{
  "n_layer": 16,
  "d_model": 768,
  "n_head": 8,
  "n_kv_head": 2,
  "head_dim": 96,
  "d_mlp": 1792,
  "vocab_size": 9389,
  "activation": "swiglu",
  "norm": "rmsnorm",
  "norm_place": "pre",
  "norm_eps": 1e-06,
  "positions": "rope",
  "rope_base": 10000.0,
  "rope_fraction": 1.0,
  "qk_norm": true,
  "attn_scale": 0.121,
  "bias": "none",
  "tie_embeddings": false,
  "parallel_block": false,
  "init": "normal",
  "init_std_qkv": 0.0317,
  "init_std_o": 0.0,
  "init_std_up": 0.0317,
  "init_std_down": 0.0,
  "optimizer": "adamw",
  "lr": 0.000535,
  "beta1": 0.9,
  "beta2": 0.99,
  "weight_decay": 0.0,
  "lr_head": 0.0121,
  "grad_clip": 1.0,
  "warmup_steps": 332,
  "schedule": "wsd",
  "decay_fraction": 0.797,
  "decay_shape": "linear",
  "final_lr_fraction": 0.0,
  "batch_tokens": [32768, 65536, 98304],
  "seq_len": 2048,
  "doc_mask": false,
  "train_tokens": 775400000,
  "steps": 12117,
  "dataset": "wikipedia_en"
}
MLP neurons of a small language model. Each row is named by its layer, matrix (gate and up: input weights) and neuron, and shows model dimensions 656-751. Each number is 500 + 50 x the weight over its row's rms, rounded and kept within 0 to 999. Numbers have three digits each. A neuron's up and down rows have the sign that makes its largest values positive.
A block is one neuron, or neurons of one layer that tend to fire together. After each block is what it responds to, as a language model described it from the Wikipedia text at the highest values.

L12.gate3:515459543583505441570450533469512456491551489563547506549500523425521474521504438489527397574388541428534561480584519436544439509460615512453444665565507518472457494502476465517394529499520562520445548447543552528632439478485505532502528484555524523550429440506598519433395602387518463469
L12.up3:504458439483467561497405456555455574480415447530464547577580402444558513558509533524518496537550521525454500516419600470536601532542576490518593567488448498563555558487570425515541536471437419477526515503490536563533552480502462582502561490384530537472476493481463594438560529462496435488
Responds to: Ordinal and rank modifiers

L9.gate69:454582442517528457492366598517548528519480492535472452468386508545562500474476484427515454627454464519524454569493460543582459546581581439437460576480515543511605539608518503515424546508449569458521422549531482409567451432533523462555408474590551427432493498444541538511613472617469504571
L9.up69:503499518567550481551454489521574519483550438578523447484463524588434505490476520469508476481506617506385551468530478508513509563444551527468478442470572500434468530536508391463555438603472486586508507478507478458446484494478505603481391631498533410451522565454586520487438458523519503566
L9.gate693:543419473594485450459485516436451504495549484451602540556381588530569459473513439444535534527449416432456521548497532556459460469539536503457497529475411596442475568565485492508442520509473499505536529533544531586529496476483498526485474553559552481476548521466490531533415455454528489501
L9.up693:493569473432501469493513438415525405488512469509475494523385544446609449447403531489488459557543447468531513528572551478445637505505513522486501585412468519448608505486496505525444397471502550504477428523465565429545445531521470545628444473536451474498504524442483517511485509588471447502
L9.gate1633:406430455479400498515490519511517446522468545467455547499393535481519510530412519517514539510452458486550531561517489465475468557542558404451548494497517457445498530557484572540439459462596514495472507480515568521458410464497480408570525522499534503516477539518433492521454579463531482431
L9.up1633:549406390528468549487448511490526501582541529523441508466465544497547533481354521427619445479415504485520499558483444595509528472460526441431443535630496505418555543572479523432500481552473489502456441492486625491476477452565555558442556510433618507486415465491433516643550575553568459511
L9.gate1706:491575491527464551475496486510555518562424504572483483417456547496465473527468515516476599459461537509522456563490448524508428526532566453529520520507468494456585508436473541429513561524450473544486451534513526498585398537507480584538513470562508491532437610540468495423484508507526486498
L9.up1706:481453516604542536508514482534521529526552452433514561529427500481521598601506485475494527472423519482420479489451455458508435498499438542499476449478407501465482562469386484519558570432483456453466489535551506493492494487457524445517531574548483583471569505538566554511459502519550443545
Responds to: Word piece after T

L9.gate724:605602508500393422510434562410471449494513498534487568487463542435575491463565463475534464573480519484453525453526558444469514449445565531507590612506498570400550596457434444485486479491567434480523429506498473555571568487476463539508406503448482482426559475574459512543415598442438554466
L9.up724:471496522610465553507512480599398515402498501491495592549442449464538517506521567494513524366478550466499536575489434486459433469478444359470432513522519503499568455483419456532507526474523571447471530459477404513441465490556513555386503523434495475526490491414514450464472614509470458461
L9.gate746:540550590501521514449439512612454574477490537477440546613444528398471493465459424529439436469564465389548405547463449508474371499573570440490488462522499639457490504526410584423521390551555489558523511567492546451529484528514529542486480471516463528296467467534553529478441453441518487413
L9.up746:504518504534509524485434499460512411525528492517464587548422528471575539540463545516480498545470479449432432576600534474461452486573575418514488555493450528505544514543379463536496429406465589474508589542593568486392519429499449490497494540561482457404466459522522566528493505498537497583
L9.gate1351:484522494461450459445513505483582495495485499532550503512387429442593512527535415519517419486485419511445501576539501480427512496555486542376570482510502517469478599458389391558462502554450496435469472517554526510486501435546547497508452387489549512370439582495574459539491510433460524560
L9.up1351:506515546510558432539500524541540475480440509537484478569452433488552492486505508507408413508476484531444588593510529477516507504530447531505578601570456504472430532479508440516580569503626399447458446453462467568461596439554560576446439519502554580539573435489511551458460569486459517485
L9.gate1504:424500547517447521562538560474468537543571606404472461514518408471492441484507593568571508485553501423526493533536438452498501533605477484466522531537567509363530378462468513496555454452504534481474524503576489534487518461444526463517452548521520460539457539546523620495422530558510531535
L9.up1504:437520516492499539516519479556478557439503531581577488501330460494541544522593444440522597456492432485502507479465566514511481528444515410469431521439484456470459424490456469516579556577426467564417494441437540569454525477525447547421541496423477538482562438485519491539486556518506609486
Responds to: Ordinal number suffixes

L5.gate557:540573575389492425489507488499404503618498471472512444587534523514429442561655539537549531542536469409500505483421537465486482489506499468474507501466569509492478477495449469537430504527586518482494471491548547416471465503440483430542529559578431396571540467457554458498550478509496440495
L5.up557:547566517521384556479435456481525530415449503588455474398450571514509615488475543451584579403544478492416540473458517542510603585429542416449469444495514609524527515501516456495473488429528460590542513536453466559519572627457483525474470619428493418466455459589472406447515474507639499556
L5.gate622:631535486524575538504538471455489428479549513518580569466583493540404499632501491542495528571491476531545623448483423504497347450504498462502436495624505486477534523618525566452560542464456492502486400465417519522518509495427514478516592595466475415470463547436506527562567440516568499530
L5.up622:636393460505461472463529488545507500574496441553620576457480592455407529469528529544519425491549493477417466615472486410484489480513522516470486547439550552600473490542492495487550467476527500527428529506496506553477495573387499431454462475474510497429614502431478498607464352569513426601
L5.gate725:454385480564451473503392498515495505520467520456479461355502532460601501580533507432439481430500547500586413587433549502561467503448504481502554499546540490580481582449480514502478583514543522499479440386452510441534432498473499463495496455624485316437399502421503555469336479454524580543
L5.up725:475543525553479500569419456578534440538534556485502450451583479590478620547565524451540493494541453452544475494583415531533535509480381561516487586489480457453546525409465456550505501532511463541616509407546571431540467518496530488484514464604468543432420528444511454560433589555533621452
L5.gate764:483450393438461447499599545546425464508486514488607471472395525437483476420418499478447528489506455539571552600612500483517435574551518443477500484491614389565425547497504448532513533547464465409483522476458552438493579495599477501562519532498556469502498470476516471426456436539506591447
L5.up764:504509510498513573532429591500578501530458502520516439512484533496437459468578500427383514501463506498451452461521628501490346503611475628538641435522443472547438472490481441440440541543503461490467572578501559509473415513499438516506432369463473479544477593435463456553533523518514509446
L5.gate810:510493547482399563473464481450474542466530476493515511435490489424475560449528546573535442470572548470534554475531458541520519466520520423559561470461511554519502575489472595425379415466495592531515490485484485533484476404465583520531511424510538560587519544564431529482562457593468478527
L5.up810:415465517610525579568442514459587464439440506505500579490454522527478589423506532471464379480528561488473544431479584594524556444504600405457466442520459500474395504516548530536478460454530499585375567507459516497480521469479509552449455627515556525567377537580417490507532470394509497415
L5.gate1182:440483467487529528527578520554491506450452454577432383451583564461567509467520500525419425393483462556473508512535438466500500472415487486437505424408500554472501527611551504438603464451527534521587457454495412508439427512532473478465463382433540413555447410540478536501486455458458482556
L5.up1182:461531539495439460456477400498381553440492471529532569536427477510413436484430512470474532576507491427524600459449539486470469480509515491402440646566402509456501497448524562419474537510537539479521468531448488446362407529445448432523468505633506401439569516478474421488457453537523465540
L5.gate1189:465464498520450510508437466477495531379495573528558473502531424466564523495575433434567402603484510456455519486562523558657422474547532507495449486588375423466571481520492437516514505503374519531472534481444560549442501534525486435537486453521541511392578512506476523524448450494458462503
L5.up1189:522489482491518562483468431514481465438489528645544535463579365395434409379487448522507477565502538531552517477516514508482507516549528517506399499524485516463489518425523497477542559490383582498512481410462542457448421505488464445398458453618486490455569454607557460409578458585549572590
L5.gate1199:489581618542517487555467497500452484370635539490419421507549541522501538513425454560469521484643562529537540562497520461589444542596533530469518432495525522511585467450490532494430509543459542534489443479531566504590502432496523532576408548518538481473448463448564485458464416513521529417
L5.up1199:453484545453483406516448551433498365490495492488448431442546511656523489653520538575645523533436505460484596430468517512512492522469541569457513506431454564509552522444450513518399466525402548529430519464552511539483510421453561526490453421406546494514540494487501481510515451469544447575
L5.gate1243:543553485426525446484499396496595512555453425460519410555386516486425522589446475452496511450558529494523533545503492465458545491490497455466478459484486468568586477457549513422490557488533539408402538536463517545437431564484569501489557473504520501533533551519489548496553501450558420464
L5.up1243:501499523568521441543472485514448462480452496473518509577484449437521560436427536475488544403577562488495528498472450520505324408468566520522507611514514474523495456507591490502504547538439485574468499420508465540531527577561449606536486477474498477540492501484587512443459533531423465439
L5.gate1249:468537478522473499498530438442515383414455514531434504416492527348531533535483357579485489467456484496545561429509534482540432524559435521374529607509567501555456426408531498614436479521514481486557508414554522460479440465494541529574425445526482500470536493435477482466433601521396499520
L5.up1249:399593480464531490586585576476499517515468511463498508500522479499476531553527481516535472425490471555433480586465551443547478464557572519391455480536559487484544478547479545493527393511572573579473447558485520474521502559460490537415499593452478517531494477556401486471416562465575487468
L5.gate1280:486516480533416479478454535487507451535453534543411450456542586472442467473584400477534536546477464425557489545510561535443455483503477429461575606484447556501430486461535577507551505533465465504524506533499507414485436437489387584450514485420475450524460487548499539520612525586468438468
L5.up1280:485578561584368513580483462513551482462522492488515492630537531481454555427481543491521523476570468449527470403430488454472561478554510438497493507412500478486608419648559494551497454508478530555404505542491380593535430503479504509493494462508540546486512488492535456515585500547564500525
L5.gate1434:556476548537334443525461551465517484543476450501482440564572672523457535447495493493492630536463458485463436540483398498446527461512456546460581497485531546593511492459582492505372536492521440547444459555608512438508432431531505421476471450453511463477432468540406471433534417532543562471
L5.up1434:458548493557440405470566531522475421494477506490538377412537444546581482502543476517429493439519473440493452496490454428480504493414454467507484486521480457499484518403509623496532532467597610534466409512551451479567495548549434536520565504492460490503448540437519484505560455545494497520
L5.gate1464:426509531542535473487584547553500552469549580488509419500546495517437472436468543519567577557511539481524421576406515467527424544484482457461478512424447496522503518460589456521426449557487453512462498483597544475506500481535485494518588554552477538502482381545394470472511536421512585474
L5.up1464:443431449472473455487400450525473493423461531433469519537525475504522480448518444509474484452434487484487446480454554502509440472426446555531504569464442523574489526490548496469515526475514496495436399480515465493531472515463521498527501528489525478526516467479601502480584519568558513472
L5.gate1485:450490564546497489442534492450500447529521559415567622568513405456568408573499530524455536500500496545465491449573467523480439549484432500432557551507493469493506414471535493559539427535516530562480465458435626498514453571519432495486524503490446379559533558585558420502460459493457535490
L5.up1485:459581492493464471507511524544399633352521546570463505494611508440539487525495563402443524593456509438493529483573477515444565447558571553543500463573540509493439459548620532509497569439516487474537520546527476514488530606527434498503522482457492495452485431477340428494407474473562562571
L5.gate1555:558476562548532520446547488566456407563499480472475435583514579522508471550454575492523467436456472529558493550452550387543505536511575483344484590418499538545494501536483464494442527464536498463538555544523536463587464540506515450489511503402549485505511507480515470521403479434612406560
L5.up1555:579550501407520506513486548457427465560478565582461452495489486535485452427496489515538494594438547526484469578598463472523441533493536553464470578456500503482519430523477437590482505511491409495509524487517486465508565453466525566470412520439526541490508463425454472568469527574547473512
L5.gate1756:486449561473495506503566529555612540578512605514498389499500439540423499464528513521587436501471612465495480571518477524531538478483553532500504513534480390447466518503494531485368589532448471491484534486544586456524503467418568520454532552506480420477440586442534509512525419492528462483
L5.up1756:504574459471658537448425448457449587485470506546538495558542411514556473502531535532495534532496503387525422484429449411503382548473512450538426528475539443552521562485429501522472491515569547485466613565535471490465506539435550476532488552505498546537506558542498413561564461480454531506
Responds to: Word-final "et" suffix

L5.gate77:539488483539481527469543452484527465469526417465635484509453498531517445532497546465558493494481542465527540595572552461515550475470546488549586515510403505429496494447533508490483460561645513528531502476524458414494516508591473488467484481490415540461572449386423507576474430503579515468
L5.up77:476489616559566551406522484616591479452566401497538506573428497472454484527551612500451600452474485477447594573544544559467485476413481558536592428511504481435499503505465515566517498375559491578507480573480491453453610413618441502457523499476497560467445402465476526540500576519516440492
L5.gate224:461487451524502463477444469394434501487594506543462394479517448376497473449426409495508387534447496501492514468482511505447499529477447524583597524525522550523609488502472418485442462432487563533398517486541519461479486527429467544495515491495511471553478494410445530545491490458531445487
L5.up224:417553508513497516535576480362514513518447465590425464514508391471498552433539465512362419507506590468510503528499494489481568547464484501546518448496499377567453461520554524496414460575360535490489556414529473570555503485449484454519567547421546495558522456608465462407564448422430474499
L5.gate306:463473488461591510402479377444499472499581560475539509590485493512504522500568494550527490583451517507487459437603550575489402585543518484503541427504507441470562492614516526461565452578558464456476528524492465496467439418390454503443441447467501452523561571496525474556474425449427538439
L5.up306:491529512536515466383479463506514462544533530537594615496641569553388483516513434514440454532436511468440452431585501631499344479518515516475525470507482524593559400572506505447488505440509462412465573423547526473464468543431516482513478472470509443495459582491523449495492436452461532495
L5.gate314:575506473504585563570395547503473545437489476545497553466548533490496486421454531465421554549500515535496503511515499489414531443521518486376515483498486542570471443498542585593497538441471514415553429534547463482515478530518450561508418516499524443502439544488480413465550508459488508574
L5.up314:555513500418590531548417599416575542443498566525482479586429573506505490554497514441472494475510432437545602423551500483459503505417536420461463466424476584497475451499508487508483379501527634484500483646501452480467435444432435512368483526421505466530475434541439511481509490478407433431
L5.gate351:404526467490326515451464508558445468465452439476531515496527534483501522480434466483504537513439542462489436523537336433535509543492508403461469549499424502524561527433558592499454482459516498493485449522511452394566593456525459544453479531523514539448547463430397427478583431471499436499
L5.up351:549556432517422523561546516461554499487403571547590596526488511450449529451550562458473514409556500415540457489568458437523539525475495481561483538441529483514472580535499566457522410529548479535542502516489437517489507461530487487484666551525580519522530555520454472512561512463567477538
L5.gate449:567472424643440530545571472478485463521482443505507446536493362526499392440530468478516510479480526483438505596575477508421420474450472472428553504480523549500557581429422521492477468473411560524506525484549530452358552522486467588457542426529387458507486525558472516546429446484531404565
L5.up449:483547575539526435511529519516609507536513406572506529508456443515478503539549540548456548454555512580442485478470408531472505506633490531543434511559479517502499474538608510576397501475539589479499476599475434484450578495517630522514460493493513558527419520496489493561525569551542493384
L5.gate489:507472499501471515539539492455461497506532474414483514494573506525520533584467473429436437438590512476470544645442435493580452492500502463543547481504457489397670547480508462457450523494517407519471540537570600496573576445513555505552527471497517517515335505384490555591530509481535489565
L5.up489:554499445450505486462470463475486447478459552477539445459551489447514491514452426506509556483491442501432518495421561559458534489403524512560460439499517509549568392448525537466605589513559506523369501469399454590451479511466482523443459506565524588541459523545530420516459493531437525487
L5.gate493:458565451452468502521502449448528455541507509579498519477516548449425519436559488481440584507503541465434473458447484489470497513477537461492438492519598529552413393508487424534520479476421498454500531493521482487507477545652470539529475449559565451495533557564550480444414409431477432542
L5.up493:487551484431459568546572535493600509478339586533560587398491580460499439441496474529515621551498505517441508510470454468461434522502527488473495504548482522417518560527503497474496489467449538503491527519462444536461443464507471513435502453491480453535647485481440436587475494561476507482
L5.gate609:424535495526477440458483544534487545549491491572440487385522506575396488490503526503510563553457444507601422458515447490549457560610529533487425473432528526519542522526504523454583455486606460477497568545506466419501501425493505486549436582485512636349479497477472475481498544542457475490
L5.up609:475512487547551537587549584509504513509503450475573432458406542487552479601533484529538556513576492456525491521497454509582425457481462605444495531427530482538543495525520506517522467449510431354525489491536468459481600535523494521433534517560537481464492508440445548535572567604475481441
L5.gate688:574471564487486630471587425493480507522474391554528508535494508452462504545354559464410507504522433498465412483480442498397390545443551509478619498462442535431438457529478506442479523578548580518448487538451525445492467485535456472500492502496526500492466534406498474494492415548475475583
L5.up688:380492473499555489488497430583524536416578395517476431598414559539528500513510541543487554592517532506499569550411529557555571503356537463420482496487417523481474434619491509411535553555467523436474515633427543362477430496434447499489527450560497538474496491487467542563446406414564465503
L5.gate691:477490530520413483568440573507490586337500530507526429455489557479603512545422540524393416566573461419520540422501459560437413563485478568545425488468456527521478498575484524475470453484474504505466569490491475513464485488532396395561500521500496392456575484512494498562520430483486509495
L5.up691:523511476401454475467538565488599539455524421467510521491478551529546545490463546576542396545611508479369475498431503551440588536539529443476400465474594480484503536484540451452505424453542445414479515477477506486510458542472534449525443475563477389521536512489559380430511463475480491441
L5.gate1162:465574514482562481485481568566461483462617541478473453543532534549493574490511492513544492512518484478472536481494484550613589501437513521508546345582483516469482436527492552501490504469507467472512485603571504474537474435432499443527504568463532526541541563498546511478491599430594528423
L5.up1162:524494580485544490480418509424477506531429427570521400435547547532482512553439503420469426490552458537538446550511487441517540492516516628393406563495572522508540439519410539524551478473414533441508471429508563470508575504480519490433479524488479555452551515619583393469512470494476570489
L5.gate1346:404468496459445474457478473586526478543496420545553474561473479541473472527524450533573537592486421364524503517443445590519495469508547522563543483432511569537457546477460450542367517519507433512519438426527465529557421483506526549491412562543534493559475465425572436505527500419487569496
L5.up1346:505540456505498578508474451502486429508431438468507501444413422460551450437514445524450507541510460476498478534503445530466543495476550566533420536432459574504494573520515490598515598535538484420556494490474424547523563438478597521613537418508482440459478441535434493470496423477401564512
L5.gate1510:483553482444552529473399458521467552480574412490438598474522515486474486442509377529559508411527516509447555514564452570520488488495437530550500461554559468486507506518528541469491505514518527474581498485522558428550468526434521478457510480494483425447460537517545492561486508398486581488
L5.up1510:453452379473537452511479636512536472530548466453546428433536523574518408485445503542496451499407449436467502474450501478443386518555525469499535424478521485529531528530498427564487439555482518548452500513495495548495531429544430497535551450459481584472552537489435458466523520474524460538
L5.gate1637:538519543498502444476491548528488560586435550432586466452525536530509578489504548421547523521525508501552450432611417561522437401496531622541469442557411449525445554467539443494503539529485467539427504541526517456480454530512497487540457356493449516542476543507458479395507546490474534485
L5.up1637:477439505489513526445429537351539491527518444467519474495498528476579549506498546484517422576482453559390490489501430485484591531417419390571483479417483564483447551566544669586509444583431552470487544485523493506490546526503495491551481496491525442487477528452439500348526501469409552556
L5.gate1679:420467373566435480601464554469525458531464455503491451481523448463459577571533521499456555543577545468527484535492508558559426538541557421485539474597476413473560552545506452518481433459448552421492555497438474423564482455513543486549416571452427463437545498563491566515562530536501532506
L5.up1679:446488460444457459622560572512541575498562540484486340380522383493497425484489453505456569552542559559551436638481452497553419508518495453488449490421516507536546456471445511479513571540493439522540505534519493434568491484499456532508603471643502489463538544700500477446479484570586565473
Responds to: Mid-word fragments, especially "nd"

L12.gate1018:505411467479469550391546471501500482482455456539521523472470515456522560514468545482432459543489595363509603424500495437489483565404475452539493514521635471487535611517479565582416527594511563468536420511517464488509610540578506569559467509486473437478536363522508459558457552573503502520
L12.up1018:535522494491500488393609514489537514535413562546508396457468506530548404427495431553481441424530484490537508486498505472517434531431493390476466469530572495512496496575494478553554479421548493467457510514481505437614502485613450492409556441516462513450471480403547563547541508503560453448
Responds to: Table and list punctuation

L9.gate25:569383558523524422582449506473504550541537522567524448612503486503509500585505543448514475544429486451510526523541520453489474520509476554527575633563487580511532630501575479459563472517556516511420463420454452473533477516469518465494532506502612547364531479428441556503491465487393564474
L9.up25:505528498434496463510419535618502439530493506469532464506506484504511551471548520531497480572504474512522423448558459430519530448480487605427522570498438548447487503412512625514517550507450529572414490405435445477454499453515569531471489587507451503453521498468473532497415509421511536488
L9.gate600:464547431445469522443510479487481521508517467566517435483431597448546572521488504458459548399529515454425532517447510502462487481514543608495509454546505541519474491474554408549559530598514535522385459530511408584475471488675588459558565572432486504449459569495524515471556602517483621452
L9.up600:458532405482570397314560482516509475592358503507481408528442582523543481541473423503526449485496445519507485581529473522546466561471594524523497569449507525567544466533475492514459525512468531486565507448533462558516577519523542446478488555463518511589418595475436467543420569480438558428
L9.gate654:513436523537503454469441436527476512560427513493495524622489485529463573565562458471479388531506435478513535596461487541496580443506522465573551508535558521483451449476536562485477434489458447468530547409529532485483517400579500471489563414467478381544442471546551509531553526495484473439
L9.up654:642510535531480504524545425417523538564455446465451598508495440537538470449469461462551503550492544539424514522556482414488537533609365616508477566541473586510510480445523433464493430544474592510478536525486421500450487575444465489480582499499477455568529495518501500465513469469512539436
L9.gate1707:447501494536405489480439514494494589566468493475451521435460623499598462561520384626399457567439414580472385566577543456487522457632536513390515452551508559433515503472485534510478595540559529519446499414491454492510615408421498506413572503527491440483527461432436444536490484486468510417
L9.up1707:580550462409526585522562545616509488567457436524551514526463543521542549466497554544518535638553497532546467376557497466462565430464484475501414529510513523471537503482540540501489456428429488507577567354514472505480552479479465550524462548609521509469532569608555549504434507477507520464
Responds to: Early word-piece fragments

L5.gate59:467498481551499529506497525462467468485384499476420645451443592475559511581472358456386504530475439516509576464570519459506522494477469579459520593484490529479477508494484499518497467440452457486501431520489488536537487465553521433489460454513458557483467525490486496510579479504501474522
L5.up59:533467508459520536437489445470573509456473518457434580493513509636600556512431531418502564429481415482577521518491501485605548481488494462461441492536572498547413581467466479472564519527463504523505496434486517499579528530513564487510567579530488561533501499497586448518355462433513532540
L5.gate67:506465542507521523484489488526498549580530573495441449537429500420455521510464530498607503522545483524498519574530438488475486516512564601498466458549464480608405556474503621466487501603564540490563576447527510533463518530434473481566440463536491527484503504552508521533579427514506584484
L5.up67:495512556528528437453477465464450461475587616510459464504518395441544405479565527564510487533544464536521452530477500490581480466571595500452610510574539525574509506462451454482535443494589508351523484622537556428566558478480481435573537440509531515453426481493500527508633457572403563457
L5.gate263:528549495458526586437498521473434483423519499482448418415458509498501541479488403541563471553523429449447519542490542561459602478477597452481480547504460463537456512512524497507527538551448486437537468485560519539429631491492472481441428553485541500450506498508456542465535430487574624546
L5.up263:555495561427488509447504515488516526508410448550398660478467426527506495479520493567590540465463454498469493590544432566538594475462529481525586519518588482490411496575436380503508584489536470524564594532499592480598577545488512497429504483509451535517536480552410541458497463452539440526
L5.gate376:445443519456549467427466529481466550397506455422439505494497541452504430416524497542496483450472532514494476466561560575480521488585461516393532587517552467567471510407501481472412511431476501500491510446510492435576554526507489430352560482469395596516442448476472505439465540455527461515
L5.up376:574435561503574546540493453550366530490640494455487596472461530442558494517541447444545452480528567544504518511577509534527473465422484456478597551555504518458532391521456529570535495444534466539568528519550521578536467548480516575426400495606548451483566469544410486463539467530604493517
L5.gate423:539518388450482482538410467528460498511523485494494456532431512471515537526466494537484427608524547517503560443517530614468451382491543563522568419485506561458558583507594507506515467509471609500526514483483453555533486501498570499566465539460404558546480497474483477464434508561456500553
L5.up423:513493413473595452471386506491496538516467498478444442567522558426520533546572463611519434524536516466564498486452573490557573479475460325449480535479580487500480514460476519486535556521490455475516550492460409547552413477471555437383506450503535535516488495477521468608490493534571561515
L5.gate488:493550577479523484507458431414550561497550446436446593527569528542497541408541450511470508533499541515435468468472451452524465539550483477516453531521449462443557549463456552377524525470426584560468607517513501505509517488483490466495453481465477542482445519497463417405565542547473519516
L5.up488:480581552570462486503481481580396547445509492482487493405427482502505491353526543477502528516502501442525503489518447531484479590554445493548599533473521533491481462504557525496486492465572562516555556492487494562509591459393502418444584523437557563472418509560475506531531535522478548444
L5.gate526:492431476471474477626460541590491509480550526531543494450466583491492511539478537528596534536455482589488431453504490521546538436578469456552477436581456423484347484382422517513527477543566515490517565588469426457463483587387498478510401498430521367456492401517486497471489567435463465427
L5.up526:496502490452506520483506472556527497392524504645577442480530480561421503467452496637475561510544537525510474459438520542491544558489572552479463576512498586493555492450541538467538458486518460451464510468503477533512466521452431434533434492543524433545514474467597560501507454574552558472
L5.gate750:518531545452550510486506423520537449588530422574400486428564473455588544500489538578518522547475537475488540486452513562522533486483515542547474462571517415500531566461617569481534484567525491520530430478477468439541505563453489516458516584527532537451473470445482493441470526523502479551
L5.up750:389553555442406527479509506521571446523522519528544441461389501493506476514500563484540409485430499474500529563556541513430483524453518519527468450517454443474516472577507479419520503512440499489481467565499551502476545600493593535451530540583512462479496489561503439459410410528383486511
L5.gate863:512599496441457511522458480463500556511595483536424460488538534552526478468460518556554413470416487565420551545474480585463562535511589332517572557478461476483408487531498498545372404431507450523532463509546477513392445494554454489427447516548434366567454511441429524580593505507535475512
L5.up863:508486590462513496478594442499559596451488421474460502577496517503529551462536510493516466517550469513501529576403447487511494501527561542477519454642530528447592462429487437464451571488525435556557469451478484547467515464501530473474479585534600513433523504541525521481464457519455397504
L5.gate884:542439520532542445471454460483553491463543465498551387440586526353504517553475464478495563535453528452462464543530492566357646501619540513479455527533456430545437466427386566576563455525493442453493514489478512459569509440585503439541463455447542435600464497471468499502460507515494474508
L5.up884:464491557431500479511513448475512457469477580435487605553520504540555505479567512548515462501434448414552439450449477482492611570506516441505447556448492535524527547379436477528590432557519473502531512519528463476553566506509544490564561528616556536520493512531495504468500464549469484578
L5.gate941:505529471475508558550412494458451482410463501477464504565553435458472461476516591534467580511452589464459510516474523530492476416510508508523534547633557498599516449561484487529546516501446462492530575512517592399373432521449522594498491465554487405495446477479387478390566452485461501537
L5.up941:517527549499564458483498501620486557401586579488399474550526552463562482457604476462502471528513570528443561603606458452504456519573440509558476550458397514516489501496500459549508479466414578562442515488578586461487543453449511564444555533459464371592579523485514506522518545495479534499
L5.gate1152:567415510487566504463454439571556375430411524428521465488460488479487509495409477571588459483524465461484446481508454521498480554464407534418535436548547506461525544506516494497422553544493515523509464515511534514451548506608461458502513454532479522501531586591413599427514482453496428463
L5.up1152:504460513477471439574508419463528470538466518443481515500472483385483541483470545472472496360431426458508523486476421541530544590561470480510507393567558508580519548583488617536519505433518419585440497492535434495502495563462488441525539536559520594547521538462529472493525514535561514434
L5.gate1302:540471451477447507547525372555477544495566424508492429490494524540475454513490522538492535622479571482461517457499514475473555545508516379550470533486426500434454499554600505462490506522546479650472512420599524530608483486417533445492419504458497483442521544509404510408522437505490398488
L5.up1302:512482562570457589514515471597489488452523551459550450541507531506487503578420487557397515397569491510435534425513534456479490533502560542483489533522509483535389525495630492515438451523507494488488478500523444581612572429556488485408504472512517415589483545584467452478490564481472464505
L5.gate1315:551578530599534486481493476450537376555667451425539472532505475414592567508462428488432518460610430535552442500484472391484465539439501482512546557405456528482433489573408499481464518475577538528478465546489584563521448429472451507537502427455445501515439457427542410464461517443473518500
L5.up1315:477526520485459488574511525374609494456517536533442431482512528496494548509542486502483440424493465357392405401538532536516607509502560512568495511413432534492465562519475410595497489510481535492442560453605584458472476508531506522550517496435502453563460463508562527437441574491468494510
L5.gate1531:568598477561482501517552518460434515459482433497496473468491539458526594530544531495512520467485481491464472593502445497516441513486542451446471563527500506543519493471465522466530569486597491479535520381543555558442506571565466456526433588482526561522466440456553545496554459532495491495
L5.up1531:506440488445440564516519563473548497554519397480477490589466491546579467487480542509457548539444558487577566522488535568567499480489481462389475506551451445438392419486549516553573563515580477583530409502520494594520430460414500510533460521442550459338552514542538606599487521413473514436
L5.gate1671:444501480483440523539535565545539557440403496539534551526574363504477461405561590476501480447323488599520459451487535491474534487519489574487488484401586516571462584559575489458520537513587490548537569453526552527500431522546426506494561549438538457486429472513543546427490459479446532501
L5.up1671:485566509429400490547529525499460552445505560514507496508477445507630497584593530537410516521481449503489480553407545571453520424511501487663389467419530533520528527491530467445539553427588595551507502461423489576485476537529497514500538622449498550478555529527453549514480433528428564465
Responds to: Opening annotation brackets

L12.gate536:444440483564446525429577459562500513488479488458488374526515492504498516510471535478555541468376508496600542403600480508506570384408561367500433510536497485474468492507469590526466524542543545499419489527424506467543482590531490510554540363620511458515458504554539550459566510560452518514
L12.up536:544516453509476498436397561463563490513538540478476458482488471569479490471476507495567554567415553591432437500549547571492525578461554505564405508482525509528456488476569469501505507483485463515471517542467437536489393519531561475519517437496499439530561589466465593541520512538545425537
Responds to: Mid-word name fragments